MLP neurons of a small language model. Each row is named by its layer, matrix (gate and up: input weights) and neuron, and shows model dimensions 0-191. Each number is 128 + 24 x the weight over its row's rms, rounded and kept within 0 to 255. Numbers have three digits each. A neuron's up and down rows have the sign that makes its largest values positive.
Before each neuron's rows, "fires in" lists the words (lower case) most often at its 100 highest values on Wikipedia text that the model never trained on.

fires in: "who", "described", "considered", "serves", "become", "criticism"
L4.gate423:103090139150146090137140161123114150137105090127098107138156149127122110109194171140135134139147157117120090109169172125111173110126136125129126115098142138103124148111142126120192122110159143134129118106118130131074104134112079114157145136107108183144118142129102103100132134073113104163117102127161099119125154148172114123096124118161147124113167154155082093152136120112121141156105136149093113122110160155158144120152093151149114144125130113131161128161157116173106148139154171081122095185143123088183111121173131131148117122135135120138146103146102119119157140150116138149
L4.up423:104160126149144152146163137144132112086158128117123178119108126152095136110155133123112144129104127123128089076165113111143147134114135122145119140153108077096127109150123145125146114131164147142148130103153115092143133146128115116155128178142113125139132171112176146139110127122124167181158146162123159138177101178144128123086124164106115132122100137130081110143076095134126144099158111151127071110132141104159138079099137130080143154160110119124144089155164134135161132075109088121131146115114141132174085123170140112091092139149121128112164101118151115140136132148142151094

fires in: "first", "second", "third", "life", "each"
L3.gate142:152111112114161147100096158136132113144116128102100102120117109106156104135159116117120115125158067150118116131138117103157110118100124149161108112140152124113080150108070120158133104119146101087108145133141130135156113136074095111136142165138119124151147154109115154139105146148155113164143155109120121113135117124128157118129100124097127176143174148125130093113171127112146109092112130134180165131161123159094141208144151114126099139167105134124114146172166147152151130105139132104112176137152122152102140087129143132119110126077140154170148163067157158110123143133143098108
L3.up142:132109120130142157123121126163154122151104139135091143110072121174069071105112093120147168118104104127111148160085148150151144117112129102113124106093114109122117121124125128125127127131152074135118059143190119111169141123149150159143107100084144152108085133122135099098102116166130113165111124120121138130140129122156145104149127092133106119102098140122156111138159083087123128093121111156133141119147175178109133156106166118092115151136128101121158162111137107122133135144128144140170180171143088075102115141134133092108082128131136112125118142146121105136139135146144108107

fires in: "him", "north", "off", "himself", "norman"
L3.gate276:147120148142119103109123144080107143100123137074125144143184111109122087107139092114130146152120108168156121127139157104126116126161127107086144117171137139115111098088110116192155141125108111157091139161080141129129110132097148166138062124110124098136105150122110136145150150122175144092139099123176140106132160101140150106167101116090143142117136122091129128124094120123151160148109133120136096102141095136097109135152178129105139143131099153138133152138130159149091142131110164117068136112143130123093116110203117128155102144124128170149165126140124155136135110119156103156
L3.up276:134150149095139123106094152098101165133171161140120135113125057167101124133159116130113162109156142180136156113118126172162139144111104125148161112131166162155130134128151172116186144090127121129159115184139128127101120138144119132104094137084098118087110121105100125118110110067174138178104115081176130106126122126142146133126115188125107170117138177112172130140118093163097162150101130138116119131155116129122143093166115135111119156138112121142135094143153123131111152130121132081103115096133158102093119161131089120124138125128147117118114129130141119146131119123130133156

fires in: "women", "analysis", "italy", "healy", "people", "human"
L3.gate67:152102104153101137127112134136099159117144151140125142141086109128123183149135145178109132118181114142084112130114118127108133141132078120135121123148150102097086101138136129139104133106095123136119143128149159103113194112141111105124131119115172129103095126158122143126117109155158079139079154146122123161115133174092112110121152098112117111110138166107091170126142152135121135116174153154165109161124116098090154120147144119143131115151164158161148127129135090118153106144169117087179171113162140120105110137139153138118122110081087132110127160171134103142149099182129155153
L3.up67:131128151166131121130141170090129069124122138191155104160094110088165127128146110125123168092172111104141139131165094143092147139074105108124121121102109156147156152148111089174134143142163165144096094137112149181137130130111106086119170130136120157133093160103094118127115118139137189128139100111136147097140128156091120149124134094120135089133144137108130170085119127088115126124147125129117148178131096114148126079123143102141175109122100129099138116150095126136109157118122165117144163148121122116158145088094103128121144121138106127120149153143183148122121112135136137136

fires in: "after", "before", "when", "while"
L3.gate332:119116126125117103103138104146127143140127111122104175175159107140126100137167113140114137106174121143145105101107137145170110109157146096100135145109169125145152101128107105072137114062133113147148122154148096137108145135107118133100099177130112131139127098139122133140125148137120154169185143124144110079169103094132117110136090163128166116118112146081111090107146141073131139130129145115139115185156142109081137160190149122125129156127124119165120150195099122122099122084127107104139126144108145107112088130149118121100101148128130100131140086122111109119110118139141132181
L3.up332:169104117136148087122133144163109173146135132134125188110144140150128126122160141151111174120112144165122118112113111170110131107110107125115091141133163154139126139124104124109152103111110143136111101120102097147069102144107091106087139179082113128117121121086120146129096148152101077147173121137115138115147140105138146115126148179170147128122071100121114131098162126126100119128138109111121126122108089088097155098148135108112121177143107098148122122169098113143136128125092113108139167130123152136113125101166118151162102112112097093135194092118129111175141121163140105156

fires in: "out", "in", "people", "outside", "years"
L3.gate390:134097080175127114132062132164134163139138094124167166139159151156105102157109153109106143094095149155080148132114098151130181137135162153113103129155140146152133127106092081107107122113084151105089119083125158175145107160127094148125154144126154094126121136120144101153126119090150092140165115122135125151080115125148129128155120126129135137139166143136125155098109121105166133158102127079130133128080101116127148134137163099134131087155108118150115167136124113148109102112163124149099147130127142153112145099127096167129098125153101082115154136148142104134161101115147117125
L3.up390:157083108182086146135124105124129109085139103136104127082109145129157145097151160127125140126156098153137116174122137129130120094160117087078095165155135124109104115136112104145120097110176135120151089159140137147144116158138107088120138145106115142125123105123091120166118147134153107124116145133147126165135115126144135126110131089096111128136124177133143155106151123161104125107162143143162158164148129071120055149132133167162100130142150104161137141128107159166139194147105170099107152092125175124146094135155166156106135128139147134139160141134149140137115150129116154139

fires in: "is", "issued"
L4.gate124:172082168122100126153118110157128126115098137144128112118109106162102134150156147073107127175119122139148082119160109106107146168120120115121132105091082125095147132139159125117135111139110141158099186139137101096133110132147100075086123131137109135105152115143109103150154101158088139126157107132154096149149117113109155159139071139143163142133121079094147165124148140169170142111140098105127135106085115093144113146121134114087122159127068161124162119126126167137175123153112135114111119134100157128103142095108152133155082122111111175132114116134161119117135111110128120107
L4.up124:165092207093134134118148107151118130087125176111106125135127093119101155145107118110107136157160148118130133127140117109137153148122104175082144113108117133081122114113141135109127107145125133140130174139160100111139123135158158122128114151142097148081133140124083132180170099147108150109146113115139074152116119114094179150153055160154114097147114077141189127116132168153154126109117126122127126108104136099143139139092134122121132153105113108136100113144126158111164113105118148113134097114155194110139160118133128139140120125103112165104147127135169123101156147123104137106

fires in: "they", "women", "men", "people"
L3.gate411:170134086153118096097111142114105089144113150109114128129127119130121151087093153119091128146151123142141119105129111139089109181123132130115179121141104132087126166120167152163142164144108133148172092123199191190102129158138080122118145122115124162087122069172117151122147104118126136142129145105121160155113109157148111141147138105113112109118166133096125155105104130161161146141170147114114124105148109133115128076122150131120124085136141136150153119139117098131149121121097125123107171132169124109123143110140134164110106134103156113143111128170107110101143148098147174118
L3.up411:163142115121115150107101168094106108121127140104129146116158152149104133092139140102100119135122104174158121147161120140112104176143139135124153136144135115101112143116182154155161169116137124135120125099166124137129142164149112109094114116124129127085154082148113142111119081143124102193124165119106151136142144157153123154139176113100122112113156105125122131155102115157161154148139171143111141125138118136127124113147117109112113103139145140151136137149101084107134144091063140116132194131107115101155118128114186140098106128130178077129149124194108119097116153127125189130

fires in: "0", "1", "games", "days", "names"
L3.gate299:163160141139096103126133086082132165113121152130145142125158141101146147125109095128123128146079154134141154103152108074167114169097148157112114143114093150130148129083135090157149129096130134046078091142124066117156114122134160128096128132157101118105121119161164135169118120123157090154104094152120094145156122141096113135150133132106137145139159107129104151126107153141132161122112131112158108093112157117101136096099129141127122161067127098140155125122087164125102145118141136133115146113174139144144143149157130075132131136142122159119117164151131106147147135139095153114
L3.up299:147120096138125145140150142126132171155105144133136152087188125082123140103154091161118121148125132122147147117143099109151094145102106130108129152096107126123128161104119146150128101060160100096078117149162118140133154153100167145068131137135072120116149139151110162161130108115146148092110128121129146141137122145107118123122137148114174127119163131146121156090113146162123190122133138136107111102110135133117133064142112101136157147169173108118171124135112156144081167118105120156125109101137114145164131149137140159120110120160098089089122134136156085143133131158109171121

fires in: "after", "before", "since"
L3.gate106:145127116109152154126161104106128160116132124152149117125103135115138166116137088110099137129152141168168117151099133139130081132127126081147085137146067114095123152129139088101111121108137125140139095140182104138103128077086096142083137122157088110164130110092093148128127156160176149128113124109185137106127115091165137123071118129196161152128096106123120156096112104136088136093129141120094119134142141123137143112122143115125103162147121102138138132131133148179106097156103116115125130135090141133122156111147114093177115120117109135164159091136165136153147129134151159115
L3.up106:124121118130142111125154088170155135133138122156128118160115112144112145099108085135137165110146141144107119152098098130105127109140129055093088172137134127133162162108106097109138134098139154154139077126159124145133126134130119161080135135098100111138112116146123099101138166137160121111170125113149124153121115120145125089120149141143166151131125133099097134115130130103048093112087126138120145105154135129091131110095115098140125139176138112176125149108160169124090100108094076116146110109119107156096118124132134134166109115103119113163162097102120134172134153161187121159

fires in: "part", "party", "parts", "parties"
L4.gate507:156129152091144157148094127133106147116136124130124181122120121122150151144090137137100116111121106109136114137147172140133193142156142167118155208122116142110145152139122164149159145145133151148170152145113144072096140136095160103141111145120130137131115118122129150125104152172120095104123090171086118136155151120125118130113111089102091164140096115110093140148134104110101157146067145129157137201114147152125123157133131083116158122116122139102136134119182147198115108132127138141159107113136148102107137125113098144121102143108114133139112086158115159104109101151128139140
L4.up507:135112153106120169145100148151101149093113126163134131125138077088132163136143139137143167157113145128132099117142144175107155122137098165094117143099144145152141154149131089117123152107150117148131119138139139097121147126105068162121113131150161110200089115144115119097144141155099104113129143109142097113096128108163104089124129135116121141107121118111147189162150108108129134132110142107124066175098161149094116140121073137126137148106102149126097128121115150158161099148164119131140108108099111060092134089146112093116162098137120098102156106158136129123132127142154105136

fires in: "with", "through", "direct"
L3.gate93:122147142113146133143142124130150120076130117178106158143109143159096123205136112132125109083125127118109123117150142154114144124120161142092130130167151125117168099116158154192145140138114094118151124145132170142177163103126169139135107077140108133140095083161134114122161091143127087140158140139124155120159126144146133172125138133138130107132141110122160184132148105136114132181086107153122149100125120146123104108179131144157188137109159122121150140123097135152130189123135134124137140119128094105142133119118101130129127140152056123142166139141104156152144112153124110165
L3.up93:115124135089118117142140107127147140131096143204150120177131149087125168144107117151108137140095159121099144145175117136101141086140115151158112160114138127141149110110110125165151145149112119101133139129106155139161083131121155139126150127115112131145152122166108110120145144137141092172145148098173167140112109124114115124106150100159152120109123157102153115147154154138121139118121090115150099105158110125128141119196119156171127092133188135166083146120140150147141132103099093109144152126119143146127153086086127163137101104142093120154179102122113121158108064153115096126

fires in: "years", "year", "days"
L4.gate41:097076162122100163119122144105145125200125118120120163121146136154154107131111122130147099112130160132140126120092103129128144175163117141142130144114144118104161130138141161110118114081116152091113127123060100137068136141129139120116123166086117079101091121167125134146124096129146109124131106183131115119118133133161110136131128104130114141144150129119119171156126140148129138132135141152151177178112119138187153112097139111112146118141107091143129113128059144108139113127106083111088121129126140122078112175133137119162100133173122132103111130151158170117131139169177139137
L4.up41:146174113098116146095119142111137144113134120097126124078158129107083101133137146127080133146123091129148147149129115135134105127095149106119093114098148114145113118130085098111122075107141097131143129163097172096192081146107137079061111120142109067100165165152129157131071100154100107128109124125108159143108127124145107135160116141151153125148140114138136131101115113105134142103104136114138097126131084103128114167153114121132106118126116105141122124161140129131104088102118147122092154130099125106110124143105134132108114087095133072126096125162165085081100120138143138117

fires in: "it", "items"
L3.gate485:151096109117161127123099123085122106121116119126137148124147138097157139137102132106124104134108132123078113116127121126134082137122118207159122108114120120102126125122094131100172132153156136116148143096161087100163127082117140130165122173146154125207115119159150140104126091120132140126126167113123108046124155112178106145104153123117150145120130141148128172154143126160135160080076125115125110087101143125095144116140118096126116144137135123154108150147109126129118115085147123118144113139189168133131200135165158105124124146125120145125103168137130093128121134140130134125
L3.up485:127124142120138143116137160113134114098130096110103121128097148134137175163146139093130115133107184135109149103168112114141106093163151160109146102146173123110144109122135109154172160137136106140109188135119121126137132146162113138170126170134136117145132123141165166157166118115133080122147137146161096101147139107161162135121128137106113103129118143140157167127166152147104146119083141094187097105145134141111155065171118119096120135135162142144111104146156115072109100119115175162145109160184140127102146165124111121147097100083104133129129128116089125125117113128158117151

fires in: "found", "leading", "founded", "county", "leader"
L4.gate473:112120084118128115164091154136083147110157150132129188196115099120123110151137107136125137151145088103106105131102118127151169152126139120138149127098140093125138156120124116138175105129152146151140142143138124180092092150169132112135111120139148117158168141158083143142089086145129103156135156136150117126142127127135155124129139137145216122108137118099125118106146151101151112151150129152113067134132137150129129158175100132149106131116114110135093150119106168137098121133104101099122114096124157068106147138164097113138136108104143104154125164146140091098125132159087137102
L4.up473:114121063096086149156127143096070140084151129122130184131149125077107112170140114089128115110136147145112105155109104143144088172157126125135150171161117154116167162147153086128120134166123149120151127107124094140110109093152155145121097127147166102138134092177146141112103114155106102149110107154138143142159102122106115155139107155144170123097146138141110118107159148130113126145164136149152108139138126135137150125165089166154167097138130145135125135112118133143122135118112091074083118109120146127132113149123166139110145134079126139136136156154125114139146164088077152109

fires in: "also", "later", "which"
L6.gate65:166110092113110144151108138160133183136142115147108075104133115148139179110101138096111125120146087046145161084138144139142136136117128116129133148102163116108135137131153176120169138054135128151140169132125136103140105136123125135184139150119120128120120145133139146158095129159117120154154152113154101176157094097139156141076148174075118148140133109159149133146126123133146119131133143141170139123150144134149141107129132121156110149090144178134145092091112122096129131139142119163158167122148149131164102144123113128141128098144122164151120147171122101114141179155132127114
L6.up65:130106097116089115094115144155116148149172142150112110157105102133105117116146087136131149159146128123164120157146122129096135121100137110103160109110178135099145139138103163132137097115136116118093122187064133127136096098116106106073141139105109152132120123145140133069158135126098116145150129186158158148134119111115146131087143110161113110133163155129120103130083146088102107150108130098123134096147122144122140130154135098183091179121139135102161107088145140128131107131131139144123116116069124083126155128147126099102111131190097113137123156144151127125084180139129125140

fires in: "it", "which", "that"
L6.gate69:113150117165171105150180107128107145149098156163116132136101153147124132126140149145123118127111140111155147114191114143155164109103150097147130099081178106133079157165117163133137121110136127147094141147102127146135121127127135126138120156118137094124147149119154108085126143125124086123169143136119115092167123107147157149139147153122141135160175134148158109150157117171135096123081108097142145088100125098143130124107110161097114188106081126141160103139124096112127115182141176104132119139118145097143148150155123123144153140125153099103165158148140157083121118150097082116
L6.up69:133128156134165103149126136102131116102063132122153143170097131122183154161129163122127140150109102107138139133155121173125124134100151154130121075156116109132122118135139122123145110127127176085131120124104138121073091122119081103171107125121117115144114118122170124166152182091092122131106101142133106105141090106125124162114162111098095118134173152143110079107130099159123128169094159109157131127122146134135146169162126128153117144140140170117159061117119143125170111138099148149121106115122122108119132134173134138157153129152139126157158110172143149086105143154095133158

fires in: "years", "grew"
L4.gate68:150083133129137148139107135130111119151120123092101123097132082156178146128118173140111113114118101112195077137101145123131153126139086081105120172129127137101147122121126136095140159097101156109085121141107098157114122190168146127109129150115122117136158153127087109145128114157134115121133101137169154134133105138182099125131112137119062146099097105158173112151115123099111143106150172164135147101105135163140091100110153105106099123155133128182139139140126166128134080129110109116088133115137144171101129105124128095129125159115106125140109140151137122121169102135150149103
L4.up68:134139098130109125137125140125133122156084161113133087120116126148162096138159121130148105129140140141169129127095121123119147148158130114145097076116156114132155155129091135089127116129145124132089102128129123171150133134142070100121117122102101106112076145137093119123104101149128101102162169110089126170122144180159045147163145124118169168136095180098120124144151128130123126161152140143158120107116121108104148124094122102150100132109128125195127114112147131114096140156130080119124173112102165154130138151150145111143135075184127114143139125142159117129116133098162157128

fires in: "high", "highway", "early", "gold"
L4.gate3:165129150095135148119118153118135155112129121072129098170125090137129133127161145109135126147150124119177163122153143150144129143144133145134113134113113141163165104111100085120129124143157125129146062160173107119149116137098164146104134122131096098136101122165140129093117104117171170139136121099152124141115161103120126131102093122147133180127084094127134126089127166155148035125107113149133107141141143124122103152181137127146136158156167109105197134114150141113126116109128148153147171138126092084150118134162147140150143128137140162139111151092135105147124155098113144107
L4.up3:125095124113128126155133150128159144125180092160118148129185106147148158179123124190175116117138106125129106155133126106105134136142105140113156143147153113124130144133137150124162162111115141127087076155152142163131109125147104174107111145105114105159094096125078142131162108105165113125109142088144157150106130130108136159139133143125120135130110142138115106151125108139165106134126142086164113118122128107161082136116130096128115114147127096097093145165099148170153172129078132121102184144112101103129167149092112108122165118195138146132087113140148152105144123164128146144

fires in: "or"
L4.gate196:163124096158160111167150130136162161114139137156128130142110120113117128149091131105113122161127122126149139173134163095121115126122137122131070118161156129182063124156132096078158117122112101128141138148151104133119092133138097150101120144129124093151157138106113127131180121151119144153155161118144139136099108111164127116148162165188093104123134128134176124098133138111107144122189146128099067136117133182133093125154169135104126159113109142142154145142140148146153157117107128164117150122123139107126178102134148153132112184129141151109116171149119117108121135156179147149
L4.up196:153139092150142125139132108111184166117108117157125142138088130136096136153098118126135125161129082122154124151121131072102128143141155104118135156127168151163098107151145086119136126154106111155130134145105109125132117074155086151105126166141138086158100117113081101129159158149115143134166114121121110134117097109139122125124123176172098127121137106122173202115147119116123166150163126140105079123126120164124130130121184154103155146126072109133172149114136153134116145123095129159152150134150113148150170110119137145119126168125120156140103181110114131090116130151158163136

fires in: "that", "although", "described", "diamond", "though"
L6.gate303:122120151141082065131127147135142138133138117109116127112119180106143143143098055146104108130124114143124102117123203152178085119095132076098100108173133111130092134143131130101099116133167127121151137130136156074116142133106135163128177145096187132118135101182109154129108135130085162127153129112093109107125141130109127140145161169100138138075133091124116143127125135123144113121135116123133148142088118130149153115150139163104115125172120121128135125094106131139105111148074145126091105123084121124132145141140127117112133091145084152155112155137118154122142142176165135128
L6.up303:131096081095154133075133100114117114130154135101141157144123161176128152124177121151145093096090142097121115122081142102111095101158132124096093158126131125115096112124145120119140114122116149104149116104111099175122093151131150142114135144098109117116115144114137120112137130087105088143102112116170100110138131087142147164134157119117073124167152097139126156150133131132189145156172114101125120131095139143149093122149158092106155149113132144153119126132149126119112119156167163109133110134090154122138142143154118066115071189119184098118135118141099128114111107142105135148

fires in: "was", "become", "became", "as", "considered", "been"
L6.gate297:163123130077150149133062140098105097121070091181114070103148080124116182126125127112157108119137126116111109110114109129141104113095134134114104137122106120110122151127099067137127141100146096127111103105131100115106095122107150117121109134132138146136115107112114117112140129111119145181118163154131165166116124125099146141112108150154126120131101094134130140130082136089136136112160113150140151132131163082147114177176152162112142101179110105098091114106113139155164106125117138108118146106161141155194150160160152124153107122118138138110110128170122100166135145112142139119
L6.up297:156133111119128162137095110155098101125128120111132132097139157134133152130162131101145077144130103155133131106170149126144111135130143112133099127096104084090122130149142115096128147104130115133132121112172131149146094155114181177117091075094149130175123123139112098113104126112117184169100161135125175107161128129085131169104149155146098127085090100095138107125088112135140139166090134138095126166080105064120122134115148136111164124132119079084115143126144113142144134130093168082117087132141123099116116115165135111132135109115139128141147108133117145150104165092128125120

fires in: "from", "years", "than", "source", "or"
L3.gate17:168148116161122096115099144133126100180131113106118147156102120152105111135135109132155075175133139109156138107127106083127103151127151134136087134120117154158082116105173150139141127056122119177121109148090125146121086126157138120168130115140102110155136099163158100171141113132111085121115131107109145176130165090144153107116145123121144126140132153080180120131132175123161104107130083153146157152137139140166151113156121151114099117129169101193125153129116135133143126117129142120110140080126099168113118120092101140087118140131107093157137135145125117131151118163139126140
L3.up17:113126120107095099125088129128120093165117112177149128096157090145112145133097122108120133178174144130132136136126133104102079109118085122157123159162130156169128118104099132137125143077146126169117124129120154101140134148137118091131102133132077128153108129152147147144104106139157099098154121121141177148133112113137140148112112184106161157111154143068145151124154123089167113145146123170093109089117089115162100098161137139111129113139121134179124084097108120131153135055113114125135133084144122148115139118123159146109149109143133127148116080138123143122135169136103167147

fires in: "part", "party", "parts", "parties", "result"
L3.gate107:136123063109162155137109154107102140149129130105118127138160147104110103114146120171118166120172150121121158174133128129139117154136146146120087154073138152160126146167124132112118153101162099155125146178108097122094154109144126146101124150103097103135132110160141144156147141160071140131128101117110106136152127093131160144127145082130125091117124096116117140142159118101100133124123153109123105145104172138111117118128114181143115087136107112130119130141086092137119154100152090111181093079136104146085112113107116148116130126155098095209151141142109122130138127105144165148
L3.up107:092137113144155174142148117125095128135132113093138133118089135148126112111132118098083107113124132138070091119092119142140135176120129156092122097143156139139172167110174134166126119126127096148155110152121108127087143098115148120114121105136149111169111143084150109150106092143162124112101088113115093139104117139151112125068172137126095081116136142106154169100159130119124154100159122124110150159098107108112169146122159109083157131097154133169118152151152134125155151138122112155124099142169130089133166122130126130095135116177130108144107103166148131097129100107150127175

fires in: "it", "them", "italian"
L3.gate461:142111117143149095161130116126136117141128147145142142072078120106106112107053123143123134163179164161111121152110123137137127154100095154153111084112125152085118149110122105115175108124168091153143125140110146117110153153133100136139109129133119104119122149141119135127123121129171084099115107119116101131144113101120151111143125100139170120152115115084116132187152168155108114138104150130108127125110088163137137108090135091133185146126103135116113137155095166164128145158133160115127072134155122117076118102091116141157112105098186170138139110161136138104119145107136143097
L3.up461:134123147159087138140136169132147149097101137113132131113132077122105115104153102148196141128147130134113145172076100099128081110112132126149114107124123125107059112125153148138129125115128139145132169104189149088140128130151157137177113116134149124124120109106164148147128127114156109130144159140134135103138110115142143168154131089105086127075152118113122119118128102156151114105159078125096130127132126096134147109117145127140092108109122068099185120158137121075132114102129140134141128108142117126120122142154146130093132118110163178123176180164109148154097148101121153098

fires in: "is"
L4.gate135:162118167124136190117114152150136146120080117123134131085107109113069119101146102136111135146117121120093134109106141143134102132152151159092137128139106092125148099143119100093161138095114155116121156147138166110147056164164114123132157164105121148085124110127109110159145094116108178143135162127129086148164116134105127106100147162157136155114082058089159128144098093148103116148137177122110142147139123117185122137126148155070123155115108106137131106111139137129149117104108117134118115128113134132104160110114159109138115103132126161135142157139176105109109133113153153134
L4.up135:183141201137142152132131143140137117132103119110176145106131126100100089116149084137156151187105134141120162128122164131106144147173140142104117098145119118118162098145152120052151176098150170147110172147172142141151080160108124109162132146138135122096115130120116108142134111146108154113123138134166119146155125138096128104102126165133142131161108077152192122126131104147136140136164146131124145154115113105169117130129160125089164149134122110147136131140114117116137107142153145129104099124107129129062112144125161145137152141105109129132137175120176106113114126136151123162

fires in: "part", "party", "term", "parts", "wood", "good"
L4.gate85:118110170106183126123131063146111131165129144101107157124100180141156151132119178076181149164148146094098174127119096144140168151148132155127155151156090132149123147147098111135131123132128102131145113118147108143120135075150124132129139140145142154157151059143105121128115096144130116073132127133127113146148128105165177166115160142161101128142145126147151116149148117124149109146140106071136124116103145122155120122125105107124104104132129115096153169165140129169146150137198122112185162113139097124165128090129141149129127151127108144135128122134124136129136156145136136102
L4.up85:141118136127120133154130140125113120114126100167113145094113115086126129119126105066121154135084094182149130129108173100083159133128113139144136132123144137123144151099171118153126175141149110151167130137141102126119110134095098110078079139138132123124101111098120119192104141135119097085138149116127103101160175136117116105134199130159094114122111122163114124125150080098121114112124131098127128132143144104082116149205154105129119088107129165125162137110143119103105150120120124090132137161127126093116157148124104180122150120155146137140119108154151155174128103110112140096

fires in: "or", "order", "origin"
L4.gate169:118125090113104137139161150089178130113089124204066159139130139112143151117121103153138142134145164121123134130111137111146121142088149150170154087132150128135095129104158131119075128111117085102167114167136101158124115128113102157132109090123142141110108132108167159116145144141135160117102144109137091165138097120145142099162117137151098126135141174145104143119130124122125120119092129159157137179122145161152126119159109151137124112131158108144146133149153149130159183153147122119078141117121138142129147141104118182108137112124134162118108110078202102096149111132139170128
L4.up169:108173115146111109111112120086162096132110073154121139131124150118176150154124132134170116125167170140149135132144148087172153158116138127148140122120094104133130103080128105081133152107150124145167091136113093146122106125153095123086078119144119100118130093111140132125164135200095126167126113147108102121122139149117134116145126115185101133195148149117076156130147114138116120127083103140137133155079121119119113121103123136132113103115139120114165142160117126169156159141149137143127092090109103136100124119139109130133123094071138163131126123109127106103129114099162170140

fires in: "it", "long", "him", "older", "old", "found"
L3.gate151:083135090121136126119127148121137106129140202088145136115114100106127140100129138131173138123090162155179133128132130138121134092073157142142120090130111121148070119108122134139151128140138133137112120114171152123146105133109147164103111154169128113141175129154088128114108137119132097097149132177142100109123118103084106112096108109122123138139215119097135113127139146167165141127135126105094149125121143111191136123107147124079135176092116141112139114105146093150101140137106136113102119124131156107133165112131136121131157116128109169108116164144163153162168117183115134114
L3.up151:091125106154150089113153171136160140085149202111109156151130150118155136129136125152158142116139155171133103128102139132135124051092096127116132120115160112101095123119107113118116157142106133141126137140133124104118095138112117156101113166101133118137161125179113123120116184151122102102129145156107112106135104072133141122119102119148118145098146122117127078104109108146117154161128136174152083091081111096128122121127133106121124117140121142114143146115158097151107163167153096168139120171195147109111159101141124090091135110123080158132137129107127138120141152122156108133

fires in: "with", "birmingham", "adam", "oldham", "sheringham", "adams"
L4.gate432:136125115151141143148153126116139165109112136154106138141084161167168144195115163112119095144115147133141119141088135109123130122131131126142140119175124116128123103127100132113138126129107168144116110167106127158116133172123127103137102112139175110124182117166103127110097177098168119130130158089115135050073108105105110157119102140118112143142131139150115179113115096142130149119121141159119133133145124133127133142112130152163166116135149035151149188107135119134136140148142121130138093122134113152143128142109195106128099133093080116143148119128096155136100103144125152104
L4.up432:110107152139136163101137151124132142103143137132093144159071163104137139164123168131093132153151138129115117128113151109118131107167117118094090156132115100152133114137121141167160122131137231161125123121114155169121127158106120101125114100105161137122163136100136142149097166097150147166142158102132141073095095118102130118136128146074092107122131145130120171125128125119112136121131123172160142131128113118108128100145114123170182134118163082124105151112109122135131133097122148095103091086142120119188115128094150099120143138108104122143118141185110145136134116163107160118

fires in: "but", "however", "though", "thought", "although"
L4.gate505:137079142113149079156123118133069154122150125142117140142104151134178136160145157160104100113151148142124121105136085092152151155096102062139157147113146143107143101126141089121158100153144108114116150147102155090122121111119135117126128129096125164134152130173178124094166129111162146092108085101135132120141136130091134151156135116158142178127155125163081161112155158133142118132105155117147139135111122112104124107143100075105124154135119122101151109146098052103112130152125155138082107131140127170143126141139144138129111112157100169105146107167131147122135121156126152143
L4.up505:150123095136140073142119091144101128134123106134115131133103128151176153133120162159083134128117161157110114104113102121143130133155113105120116149100143114139162122134151109138165093142121098134115145119111106124157109051148132127153122141076137135124124163143161148087115126127149131096165122110134125143155141110139131148144140100186129164130150115150095171114145130135125120120122104182120092120083128118114085104118117096125094156141106106119181109175105085085095107135100115126090109184143165172086127133144096155115134081155101157114088136107113141124115107118129142138

fires in: "summer", "high", "medium", "media", "medieval", "highway"
L3.gate306:149140076081154129171136136160080143118138127137143140122125152137113108113158090119136151124107170157130171164124140157166127112102144146144131103121130081121138092137127141126119111147120146119132100139133134136114135153113098101121116103133148111094153118169167117114112140153141128109157148113136136175111144141116118135112105098113147135117138166169093181100096149117157161092109116172111099160180141134159118174097133157143115151154113129117151144117085173131141161121128141124081201118077142102143134157121160163126106115122107126115112143150163174132129171138104085132
L3.up306:101096137104151108117143122111125132139142148135144111145141156157137121178154142099098131119102134134175129080104104108140161136101091121121115068083132124140102109140124151146106121118108138104123139120145096127141136166125109116118124165120127075110135130192134095115124138085112127082172155099150149167114127144145148151130095150079118176142133139158096111121101136119135119115089133140091095200159130127117099143090164116149107174147101103114082122147086142114140144093120135107128136137143144110175139155098136124109127140129133152122114163097134140091147117190152160139